MLP neurons of a small language model. Each row is named by its layer, matrix (gate and up: input weights; down: output weights) and neuron, and shows model dimensions 128-255. Each number is 128 + 32 x the weight over its row's rms, rounded and kept within 0 to 255. Numbers have three digits each. A neuron's up and down rows have the sign that makes its largest values positive.
A block is one neuron, or neurons of one layer that tend to fire together. After each block is what it responds to, as a language model described it from the Wikipedia text at the highest values.

L2.gate33:144142180138149157075111114104146107101195135134126145184160102121098138190183207112167096112119115186158165140121152063091197157137115151147103072148115066138084153161107132112144125114073110154158133122121172074139082129173098137107093131141106063124137104101132095077176137144121113104102165130198126079123037131125081122118122135114162079102062115101148130132145123066151158161135
L2.up33:116138155164164128086107138103123141145150122173141180185174108129176104128147133156101098109101136153194140137113102087114155168143112141135094163117130089146080137121093156140088121159062167161119085109089183109145098151107113136107143156148127092153128109137081063072201176143112168076142097165139128046134142120137112137080113140162136141148135093125112148139122124106126156152178
L2.down33:029168095103179166161121127062152126047121100153126115125144171110168117119160098133132177154122086105153118133100105173131145060117165166144139093163110083164156104121129100166123185153108146150115149140087092109152120102105129081113110124102104134136111122163181104110107123124171106135151115119121078146066157155092104150155152148169080109088102135157130064168152128052145131144122
L2.gate565:153180156114146165059071075109162132163192060086098147148150087088114123135154116125154133135077118125138128127110097055120140136115117179181117078091116166114142179136114115093116180137125126142154116084150153115172123107094143102079122110115132058100160082102134117182095142196108113107071150132132143121087089137157109148040101142152156146155110118091152058129134179163059068137135
L2.up565:150142123121147134134118188141149119194110064110119166126101156183208078095096197133140048086123113112096193103159135075123142177131106097120181089117133124157175119115106130088128189137126113078092110146147168099178145099120170098147099071113153141139152119101133117110086136115164155127126147105159162088084108116102107120059127156087113178182115082096111176114177118161126118139125
L2.down565:183115068104114150146185151136094134112180092102137100138105129121162109142151162135118137106137152120160104110179102158126193127060111145125145136167173105107148119094121159131167107097109168095136122151107070121123172107118151095152110131070095174136080127143127122092063137132118216142170184140067100160150177150051090049107142169142074148064147140148112144165162098137115183095141
L2.gate615:116110155090159104161085103108172136116182087153111159135120144110136049185155182143173133114118104217163149115127153067144122091145063143202157136118090117099050160150105113094083147110143166133132128122179141124184098145139086093087128110128115045126104092122189116099098131173140124104146171081131100118091103133117097137154131116145100174131123088052081104148111125184187111156158
L2.up615:117118125155110101125141136112108149158183108107096111124084166097133104207158126135171121080100160165050094141130152104111153136132200175162116126164129145123149067129156058121159142165111141120113137168076117133149118141169107168126098144154164098129080064134169115172155156123180111193047130121115087122095140122102099138088145150137137124109134120127164112132071170085097110117183
L2.down615:116095140118159130107158085145116129151136103123118121094074131133116138113169139134134158132112107142102082177122146144164061102134121130054094160112115143157129137113128073103114042123072164151196124122162158125095149161173127133122141150134110130117141041125122153154161190126214214182145156106081171058118101083098187109133109206124165097133110107177080107164126108117130116013075
L2.gate675:170104087123146122165110164129128088138144146154077126164140084112106094142130165123146108151143123196104114103146112098077078146145154169179072143196050109122170149112083160162094069174124096170114118075173189136197109140127086137099162137131117097073116126172076119170164160149126108102135207145101112162156112158131084181145149164135133123144136087145164103151109130108114074163182
L2.up675:161169125074172123083131174073135067151183134131173107139158099040101122190154159130099099073094131208066126124127121142098079120155116154186094119140113083107169134224064102101152110126142103123118147082185172126139086145147153184111142086111132034144109117133134108117171113129129127096128132137139108090085116114144144099139135132153154089120133072113136116186162134058150118125184
L2.down675:102101179108124158155108133121135181101124114123153129107140116190132066123114135099088201081095136069046113152178127103135122112133107121132117111142160124144141120143114139059159022144128157121124117057116122143191144104127156092129130179133099114166180091082160137120164128128184132142105230117142133130082114104128133138114105173182120138153119117114064120101118126141101158079117
Infobox list formatting. Line breaks, opening parentheses and first word-pieces inside dash-bulleted infobox fields in place articles, e.g. Summer (DST), Area code, Phylum: Arthropoda.

L3.gate76:158143096055149127080181069098097149132134183177143132094136149138160086109160134101152109165173142103204097089166134072079077112125160100139161100117179084174146126109158150078086111189100104111141120109120133163114145130121126118078196128183101163144196152126126132106107116100123167124130142130155157109138106123133108181100130113155102128133149154125130103156160156147040127096145
L3.up76:137155121098159174148188133106173155109132138148131132100125132069118150138134109203145160130123108170157095133154145130111118144112159128137091113129136093088134147154160079066123134122115105122130081153135115119141176128069158127100156096187102105117114125090169176090132149164094208158117113146154140114096132133109178129113135104089159105108161133076070120066072161099128127072164
L3.down76:100084161174095096190086206225158110166107106098141110144135115149108164128137109135115120106109180102118172138164156174126154126134094095170115154124131172102112118107140119142159147144179197162102136120129123083085113107160114106171089122149146145128105130160111147187172123145108104136106159102146105141164172154151114074152135101136148172137080116146144115156128124183130127143120
Mid-word suffix completions. Word-final or mid-word pieces that complete a split word, especially -ce in force, reinforce, advice, police, resources; also -or, -ment, -c, and slashes or closing braces.

L10.gate96:064116115139137161118092124099095160164090132084134058184137110180177040105152121060109046107105143109122112112153129104126118145054179187170103178124141102113088162107121099104153120106149202107120128074121094139132144125168113155182078080145117166091148150161164133106189088141116147153145188130104177064184135114130096151224103111102110152127152090160139110128164106149109128090114
L10.up96:131163107185106154103078143142147160130112118094141105162181078183159108106120120105096131113101165077146100139130147132084162159055148100200120108103170178097095085115096121093153165118120115119113134180108061120141089105171075149152059128091145105085167128156116160118154101104098079132145133082095185109136155057111135195123061104099147141153172002135127216117158147132084166130145
L10.down96:126084097150131148113165127104110110051153128147082190140092079130095151079111155124190116165136120090143129132094069111080120183162158128151111162144081101074090136115136162109129108141085114211132171117185147095128074148112134139107115155128119127118065120114126133154108120107078144144152102150153094139126164236116122102075159070159102122131191191157147088159132139161153144150130
L10.gate202:141123133070146089098093130158110153134110108113155175183081089125152109128086136153128134135043130135150168187106194108082111125079128119144130098134143136173107133114121074070132100082165104182173131091121141178090182142147171116134139088102064188161159095156164150081090145112177152148126127110088184076141069134116074166058095095092095152130126119118156147138173102089099120226158
L10.up202:036115057119059089107087121124070132073156080184173116169162127162135146100075122140100131143123187083107045135080111084111107142165176150133135122102089151141127116092110167110169165177121158178130159086100199108124137124160120139149104159129172152198158165081191038140103130134098085129122096114132092172133110145142146134119091093139088126130121162171147121151130117118105152120143
L10.down202:131120107146126148190078209081142101120171132149076128122062134156190168118131125127080138123102076190113078106141105153153121101107106117131087110181093165144149110113193119097036135146132134130169068109140120179126129136049114131099137135094150104097099126123152143101164135111168190173104135131172096090095110138126146147093129090134152152080117128120121125155110140167148168102153
L10.gate521:191138082108022095144115154143135121135140184145113131148129139131151131101123116110112108162065185158209160096079154119123114153120112151162196147115099120117114151121112146159063098127116167151131181131144096113155178116146073147158131110150168129151175133116138066159127133121103076126121104116122105087113073092174062159120143147114157081097076131118132148069161108136075134110110
L10.up521:182106116161107182114143123103136148142153176152138155105141104128160129140036095117096158117139103220110091119074165078148160121105130117139167119129122122109125122204195124150153170123154136103107095134053107073147124086120129121101151102138087128148203130078153112101159114073071174118192132073118126152077085142178062081103115146121158117153092139134123148130132155141128135172128
L10.down521:127146121102148117081121135166092127070148206119062148068111147238108166135127065094153156097183144156140143130118123118097050153137100124139151099121126091115132118060085089173120137082134111133107154142139133127065089124129161132111106103176110078164070145079131085142151133061106133138108127151147169150080087102156191117127111140136138095068115181163153100122197186158120111108131
L10.gate640:189134039129101143200137130114122159137176151175074127078134102129147126115058120160130089134089187124156082158103144183156152156106114115052107160177088151135104159134101140053160191134128119061087130154124106138069098127119137124090147151117139161143151103132127143163106143152098118134100113099145147142126067116172144140042165147119067134098175166165149118145178123125183148205119
L10.up640:122127141139218175157129064103089060113106129115125127133109129073082117116103143098142120126087117121173082168114090174119071160127131181087135127162110045168134084087127098100136100099054095129111116124148166185124130132133175066163157123098075119129153124177165149139173155129090136078066135108087163144137034137105144092092147128094151140123151125133129146120155099119147099128043
L10.down640:147143095121153204104124161107157176167172098127062116110200075183143086190095177113168120111151176135105102094201115155132191166105074087111136175123118130098141151131157088128099142152155125131130097189120105125110135138078181161109124098132139064161148102094106145129197124058141080118068128082116108093150065086131111163100136105117134135145160215091114131133119149185129132113134
Date tokens before year. Tokens inside dates that sit right before the year: month names after a day number, commas after "June 7", and century pieces like 19 after "in".

L3.gate435:124115103082159127126165184195142140183164150113144137121160137134102173104155135120123165122098129076159132081144190092089142120141098092118145138109096091184133138103080126137130116199200171086098118108037156102081194132092111086159120161165110167063154117152128135087110132075097124142129158100100171087091141101151091113129140088112070168134123142157127121068125108179067212167097
L3.up435:184156158132170141148084117086166122121113167104072084142137051116054111133085090115102136116152174106129151118120158160128107097102132094096174130163103150133082143069104117116210158075117138174158097106144124188163133164146116104116124046095057163143164179189145166123202165149122106117131068122151103104092092184050105126170113155117120132178111127098151159114130150113152088112135
L3.down435:104105145081095102127156164155149153188168116141126154140153160138136186066105141111186107170076100150139127116168153047118121133120083158137138161050140099158112204182114151139082166178201193082123170101068182085094128173108129092173143181171129157130161105107142080138090117097088104118120155097121154109143137152179115118123129076104107125102111108182140125101124116147082181158095
Year number tokens. Year numbers or their first two digits (19, 18, 2012) after in, commas, dates or table bars, as in "In 2012", "September 4, 1986"; occasionally other numbers.

L2.gate119:102207131171110152194143163086116131166108122147174128102127184132148161068076161100137158101139172087165124142132122160128128087147127178190067143159093110156117123077078173118112125083114094118113125115045141085176159167106139173107159156125098145147148144044123117149086160134135202097110150150128146190096107124141121139110191149132137159164158140104143110102138142098193114087152
L2.up119:143177114162096133084088170141073110144113139142121128111176158080113132112150100228153130148135156170151108117096118135184143139126153110129078144147091128072151194074138123125194040141126150138098123137156126093129174103118030137157106188134170112134164102103114125178071140115158106102137111135168180143154136177103107135135133135135121120166129105128214169110075176076150157139108
L2.down119:118151149108168144147145231086151104127179118165138089124050085182137150112114138071067169149173152089153157076127118112026091126158132175164127106155127124193146062146070141134135124083118140137108155115059136151154106151149153105121165075126109135120166155183111084097146159131141176146109159158142051155114093104142121151107105086155111176143181165070071070135163124138087099158128
L2.gate219:130165125131109137096145147134128152158116141135138135146153106165133133168099077127136168095152205123122086120094118144192119116123110111142110095070137143126141079120157162120110187092173116162097125152119108067152160153139102086138103189157137119123183138080112126064190162147126060150125022158101162118119116069181116127138133111180116117093123120108121125119118112104130141121198
L2.up219:103149137091113133132113060055161081078151146121098066105123133121093123168126115093108143109116143142180162142155123106170137100126126114167177189140106075116143169092104114157184153208149125095138123110205191152176087112154112068120123123167145128159100107166094122220123057102115090149110077075078109146127113175141083123093142184062087138146105209143176145107115120175142153106160
L2.down219:183138106117144110108135152168120138167122153096125155138159121205119154132133116108119115122120163129088127079142144097106126108097116149112162045097102151152220086151103196148104163086109164172128120149128126082143134176149116160124110158126089108126156133048160080038111177174111129108143082147091182116127143145157100157136156108177146139164136070119099118115135128107108135191165
L2.gate431:205095180131083152126162200144125137135116093115117145155135192115133119084118138102139104108175178106179109112172113089115097142152069148091119127117174133135126135141116147109127149070183137120128111126132162107132115164153105150156155172132076136124113128141138083106104165129178191198168068093124109120092130122109153165123180063127173133168169081082185138068094109080126180167083
L2.up431:133115131153137144113118158067071074082163153155065063168129148099088122146159090092160120075174211194116086136099062144163144122143101137186125200141126090138083122108118133184143087095076183139093162083104122183142146112161114176137098126129082106141124112132122151104126139106098153144101083133123172064087091182148081158164110121163127157154114110182177145086096134116167127154116
L2.down431:170092164121080135167171167116174139101109109144156167153095177135155123157154113102132115146123185126153144135175129097143127142141111151132126104115133112140132099164114157090132143059136096114157108150135137107168093145133135095148161130108096120126077157158138057127132134117175188169154100097125106142124138106101141107099151100150168095129178162048149098092114125106085155141113
L2.gate712:104099101128147168140145125086136105181044123143138140165164114091114120193126126102177146133127141132137128155146134193120123059088152102166125167117164070153112135136167124120100154158098123151174155132082081086088140121173128224137158139137112115184159169115118123161162141135135085144081148126126140176140070096116133119133123124177162094081085116178061138134178145092107161114149
L2.up712:148126097147142184110086081122072158123067140117139109140116184135151109098137111128171121146159146154119108128135127109143110133116065096135189156063199187095109139137138105133131131141098095075119152135161158145104122113166109130119135076063068117125130112207073133167177054113137138109121129135096171120109110157090064140102131103128138156158104141090159103081136082122090131176144
L2.down712:073184107105046126124169083088191127189128127129093140109110072106126105145099127109150186121057130140104118130132159135120184058064180088133089098157140058187160149120131107127113172118129095160158160112048072107110121110102138144080138172149087162164142136091204073095139158124157085187163127086156150117087097078150124129126154137108136094110123137130071123090100136141108139144084
Word-initial "-ar/-or" pieces. Short word-start tokens ending in -ar or -or (War, Car, Or, Bar, Har, or), strongest on War after World/Korean, plus year-prefix 19.

L3.gate469:162139166149098131165150161050094083129136163097092123180126139120108133222139112111103128125051116125068087156126089107097113159141096174144074106153136140082155122152079103092122106156118170136138106080143115161142132100119080163139063140103137080096116136167180132151113135136106153104104101148132089094112093132143177179131139173132096126151143053161155155096142214079155146120180
L3.up469:171134142164145062132152124141168126094153134155098154084112140135123132132111182116144130111108108152108181131121115076125136042134113129193149166193150087154179176110102147166174138078147122132107118142131118117096108163066169093110172075182114112119136126167139122107089099097162178078147220164173164102131110088134078148142192181164189135140111122094117131104078154133146140121148
L3.down469:119111069106128129123060092116110162124129146088157122125099157132131063195182181136111145103103145155108110136069142171133150191147133203142077092147129136106094097165154120104156088133135108166125180090140150095118168108165101149205117150091131139170170153126116157174120161097115097156173099142170161064106144153078125113131114102131103162105186117159140113078198105100148157133153
Second word fragment. Word pieces right after a word's first letter or two, strongest in infobox lines such as time-zone codes (C·E·T, I·R·ST) and P·hylum, also E·ar·ly, V·el·asquez.

L10.gate26:128113125128166112158081130134120121196122206164127188184115155121107185141121153133123154076123167129180155196119135091124134114131112112153163202190128099060153113085139142102157099136098097155100215081147083056154159108139089109203143130150138071170137120130140087096165071103091127137144141178113180179119105136147113126129126133155133102130153148179116143149143102136094079131071
L10.up26:146073099132149134183136208116129129165119079152062143115129157130128140098109128171172081127137094146099122116181167139113097160096173153144111172132118098150061165137084113099125128154134095105178131118126116151101116051159142136128167181102099097156108066150131165053074142165126106183147090143185131080174115121154158136138074043082170173115091121167109180132143111104133090097129
L10.down26:120122093108081160213151123155149145102154115099121106103130112112089102045109144143122152105125113147178072057145163143163114154135075174181065150106175096121137154043114165144114147080098139093120098084126177165137103084129068192166174124073142209118101120114155128122117137081069196106091109138177181100138139104172103176128142090070156093100134146169104102165175103173142114145113
L10.gate161:116102128126166123105083142110132203108103119079124063142124174130108181146091100122137183194141087162125115123141123133108107132160124137163156120105145140095065145131159128071061098159105102131095170106105084166147094142147136102122154083135140103209161122135064139149067131059162130162144130069154145169133100166148122127154082119069112098116067142138131170127159143139076114177105
L10.up161:131171134141106099093129153091131177111146146090128132160056123072098112153053110142143139156104110130114136212154129149172123177111108097167125173095112104097084167171147163121120161090125146050084126102085112179080191206105178124092171069227102075133089118154142086076105078153133147209147132100181095127124126134145103142170147184158135117095156134114138172124141093151117163095123
L10.down161:104130095049087145124155158144096124052102131109136119089132091137129126171147125094148146108081087141116094125057149134148101140141134124133122119112131160096170137149102091144164115171099105144125168108068130129098164087140097170186121115122137117120106119154115146145148087101142159149105108138102102129112159133184124146126161066168145126230098092142132161123166117101167041107161
L10.gate378:118162144180131167094132143083080111144185156100112123181091142072136116200098107135158047077097241129135163157108141138105080117140152130154113116160092136087113118126098143101107082162112085122126078141105136131101129167160148141091079106123148053116111095096066093151061089112113073133074177111110152107129133093108090170143129119129122117135143140154111134110152112145137210052121
L10.up378:116148126083168067166143125165141093148147152113093045061119130083179060119068112089188117125126187129188116122119032077172127099143097178174109150115170129106139129135177113124157157130116097171140104153167167138163137122136125094131138090106108091108135138116097218130118111144124107186142156144103117075177130167125071080079163148114124115110097134132131145146107140128217108120158
L10.down378:128089108073148101127127201135084106132113085150110079213136107149093111159093096116125148130093170141092130172121093210148159131153119121126115189111082141160169117124095121144124074144120112095107190066129172153095156065101101129100055127178156115091140156149070122177095032112101053142123098114191167115105130055170195075078115086139186129123134111128134133071124083129134118164055
L10.gate677:139127062146083109146083111106179133129199132095120124160131104124187113085123116122126110143100123139158119119139176147104118127164169114119155161130107110163106112148100074120072084085104102144084147150083108074122177142120136154105169083114104087137145118153143096112097082197136057138135132058125106094170143143166087160176142173175159078066159101073105132133129105138074140130083
L10.up677:061164066143162088143097171160142125059150118146109039179017147127129112130124102104127035111120124108135157160133133114105120126198112144145105187154141111133108140074135157131113134127153097106097151165176173168133152129145137101162116143189029081126121157123111191113106151191152137148179122132138114148129125108117191118062134176058066138148178113093165111153136130097152139161145
L10.down677:130064174122127115141138120180117057137063097189175202171139109116115057119110106158115173077125135148100086084145146142100165131136183129091107186085169081156141102087101124147126145215089140131142139126189149179159176126125116155131114170133188202115105179116149103152159115069063120087110117191075212100136124149159118154169095082135116126153104072165141165130124157141096120146160
Infobox/table line breaks. Line breaks ending one field of an infobox or table row before the next field starts, e.g. after Time zone: UTC+1 (CET), Phylum: Arthropoda, and leading table pipes.

L10.gate25:179134050108172124161110184143132098090159112097145161161132168113136131164161120091087130146103107094194149116113126054053024123143128100152131144172130111181129124126105153126156093137116090143178141128156115164080116172109145102094067147104160178121097143163101127147128081139122086143154146156130144110125124169146136146105124108076110102112107093176214108173147158086086117199129
L10.up25:136143133122145085133170168141163128057161119131148165119125132072106101118084123158123101133093098143147139120210127087118134160140108134141106126157143126145039173141157134160166170184138100169135101128153116083123071098111126128058130129139127131109166138099106141175095066188146110118165152129074126190137215144127142150172126104110127136122068107100092117108137115111150073094178
L10.down25:121124142114210135153136180124113102135109128134116122129145188107123168129164150147152147163089111082124131130136168117133115138102116125174137186151129157099193147071086082136140072150136102064122138143130111153104125120059164173164072139145157120100134157142140101113152164096146145152151166101105131106109096074133147182130141103115102213140079134152112106103129125124072161132119
L10.gate80:117131141097146196145113100149073108132150159114045141182111161103135099202198116138144186113108127095122131124129180119131124074151161133057089163139125081087089174097151128123147057170138219188132142105133126117094135144106119155118098107130100126095153151166141163079123175121132123170119130089118164150132106134134055144117108153112114132138107131160214112088161154117141110130084
L10.up80:120163137114126129201123139135106132087136098151102123131120154192161119158109137155089171091149144108093124168118164107113098128116132148118099091096102062105109186211084156126137149135130115088068105116092132124126133138102102117061088150157094137074160156074098142098112135171133161159132070059133135175096137094089138127150101109093149116145159118109179160114116117146104152130091
L10.down80:109093071124130187147045155136114134156146113126127164112096095163082073081103098080094095112123166083204173165100082158154125170131112107101150141134097120114127147087112112062142090161148123147115143132137160147149067147077107164090138121125074139099116132200151117135093165118146144146162074134170142131164133115179127101164068110136101142147101158053139153141127166135072131107074
L10.gate577:138101112178162139082126159085124094134088161182104171143116097134032188136152110103094127080126158132091128127067135074192154156081154126090118110108103151114153146130127127165080160157103181161181212135152106064134170108121135122058159116137113094101140133121180157084168072094134101156155127111135160098126147149132128073180097088144126119146068119148134143130107094146086086120134
L10.up577:147128138100148143167164135117132107131150134150147110117123101120151208097189117055060168113116112155153169152172161108128119101120101144140064168083090123152210143132130109116083146093184118114158116120144192118190126109156137132140116205151151149154107171077137108086124128109185161093111095175121189159075135182227184138061184134130131104174119129152143112159133085157102172118139
L10.down577:137147160138128116079105076093107184151124076150011098104158184130133136145083077106139106149143149142135089157100080162091095160087109097154186080146141146087055086069158082143138138122096160110159101137162152183114082118110117112102100090105088131125158140143119153196121098177129112151123103121082122141163155106104139159172077171173150150148092159131128051126122167152170146137116
L10.gate688:218113168059126133139085180157131102101063146178112161096153104167118137137119085184116116154126141148108134094153177110155182129161080098155185152130118133104071099134120127093088124145084100114188133207148084103170124115117120188114148141109151064156162148133068112108078121098071084102198097085110109094107123142145129140107086075104118086137146118106106155123112113157154146086140
L10.up688:107122116117122163107094099076129157164177148155160147133140132116190127139132157117145155100139113128160229124164133141112156194136129048207152137107082118135176038147134161119163188090182150109153097135132056090133052113134110135156116121152081134103204149105134160055090182112153088131134105122117158139170142139145089124118108089102154128115130152160131133110080176141051143122142
L10.down688:147224115150138141097090157081154114109131107082138105134124110189038157114169155180141150141097175093143129130102157170200101110144185144113169117096167156192097135142154069135185146127122134140146129166104106148106127105199091127100072118148164055130081117090177133045141138108157162169124083128118138155072164120137138158088151106161144097144120120117152175122186109148132154086075
Year and number fragments. Year pieces in ranges, tables and parentheses (2006–07, 1960–19, (2008)), the invisible mark before decimal coordinates, and some word suffixes (-est, -ful).

L2.gate107:118082108092139158122129118166118139105173089163100129114162094123174143142085168169143120119133186167156148115127077172147123128110117111115139134088180055125106131081128093084137207124139162155132138124110124113082117116169150093090099143142169081099143131097151135116088156159126103101049127095112141157098140133170138105133118147151135120126132102113069066126158113084183111183178
L2.up107:126104153181165120106107148119080085042093118097165122150113099085107174161156179080104142092073110134116161122186134103089137132117115135095088118131143136160095090125156077109126116061105098090088111141168172124140097131151118135107106156149079106078149174135110074152149113082075159109102112115123146125131176082126119156191158170059144139113069136169100154170106102095107125122150
L2.down107:173192076128116138172114142152134133156144145129112112072182134183176103101150091152183130156134181134149123124139089136154140109165127099141103185077095117163142168120112177163112112181125138130106179068068067103132132117151154099109131090110154126137116120126155159100166094150186099149130080166157185147137061164175138112100106062167149122134126110102146106101153146173147129164153
L2.gate329:120155109162125118174111122197135101184137140139125158128096152115177175173072127137103081094165105143109157169128091076128166133105148132134080148105152136077139152143151126117096138070135087111109158112089117102115161097138169159155100110179107102113137121126107153112074114120097174077203136152102111123210151112085154109073118079095116091174190170119110119160155137163076101076115
L2.up329:131170144149152123118164098160128150123130070212125163084152110087108110089175155128164146176131095168096094114109111157092176124116158124113131131144149066182168079138121093082088128100208144058094193122080145144081087105101090115131147095113137119084154100103147136133091133172110164146126159081161133163079144133152134117127122150093088142113135113107125153025120119050166129159123
L2.down329:145039082106122121122115171089099134179121137115125121161095136153114145177098132135086107115118161092165118100131139151118107116166079166151134152153139178083106164101132181134143141161134102241141078137151136112179166177188196124124161132157151142137122170137122142124185108099149101144104045151140110105109120089122104147129165080142183082159127147174154150202124151180156175118119
L2.gate385:158108153173136118096175124104108128063170118085164143140134145100101099181129181163149115116079141177162142128125120102131151166104093125181126124145117083111111151134110079115194097100102145113130178118160136125074126120144115128055109134104152119125144071099120129163101127132104074124070119171111174084117087129165148146137110153086089105066059124141150109121197125125069136110162
L2.up385:188125119138160170109155110146149128150188163098150140113175110132142146153147160132109127114163149176102117115102111104124134092163113196096123113138153127115151079188089098097159142137127112096164150121195105139085203115125085075161098157173131145103129141064142185157153190211164122129049149126077158098172137169167175143102092128081159117017110158102109184136112116068188116076167
L2.down385:147135102133084154121113125137039110107125074119145149133132060107112101097143086155123143144169146094159111106129120144141148176116145111178198099103120125108156151076086134124088185129127138202142100129092171104162110106066152129122176167128136102128108190170119151137178136108096151098127157156117089182118133198182135102141102123177141071185098095127104111117140122136101090157148
L2.gate655:110125171108074140126126123191097118164098149164132108157208126173182124234160089076108158158070099115106212142133088133126168144162154111123081161173117143157109183089117111168066141125106144094149068155079144157104113134156143134111109139147129127083172214141096136148122142140162122108131164147180157165167116195140082182136092115162103133079076113142137085138119126158155098109155
L2.up655:075186182130093134137112105164119132110118164130117110082126060175179106181160132163084167115088154113123138054099122137127178155142156101136073114193146147164118183133167102177081148103133138064143114191095127110134184174148191070133116150143112135118081172121062177143083111144148123108109170127137084189141180167134148149136101154083128156094134164177142156124149160162123105103146
L2.down655:144125104126166133126128180079151152126140177110156144099084118145097154090082092167100109102179139143133054112161167098076119097160064124193108110152182115113097081147156126118180114141137120190119176099187113120158142138120140157091092114111092173126097102109165130105145068158104157162112089113086049119109182079137158068116138130095142140116140138106102148140118108115082135137141
Word-completing suffix fragments. Final subword pieces that complete a split word, such as -ate (immedi-ate, origin-ate), -ce (Prin-ce, Poli-ce), -th (four-th, Brea-th), and States after United.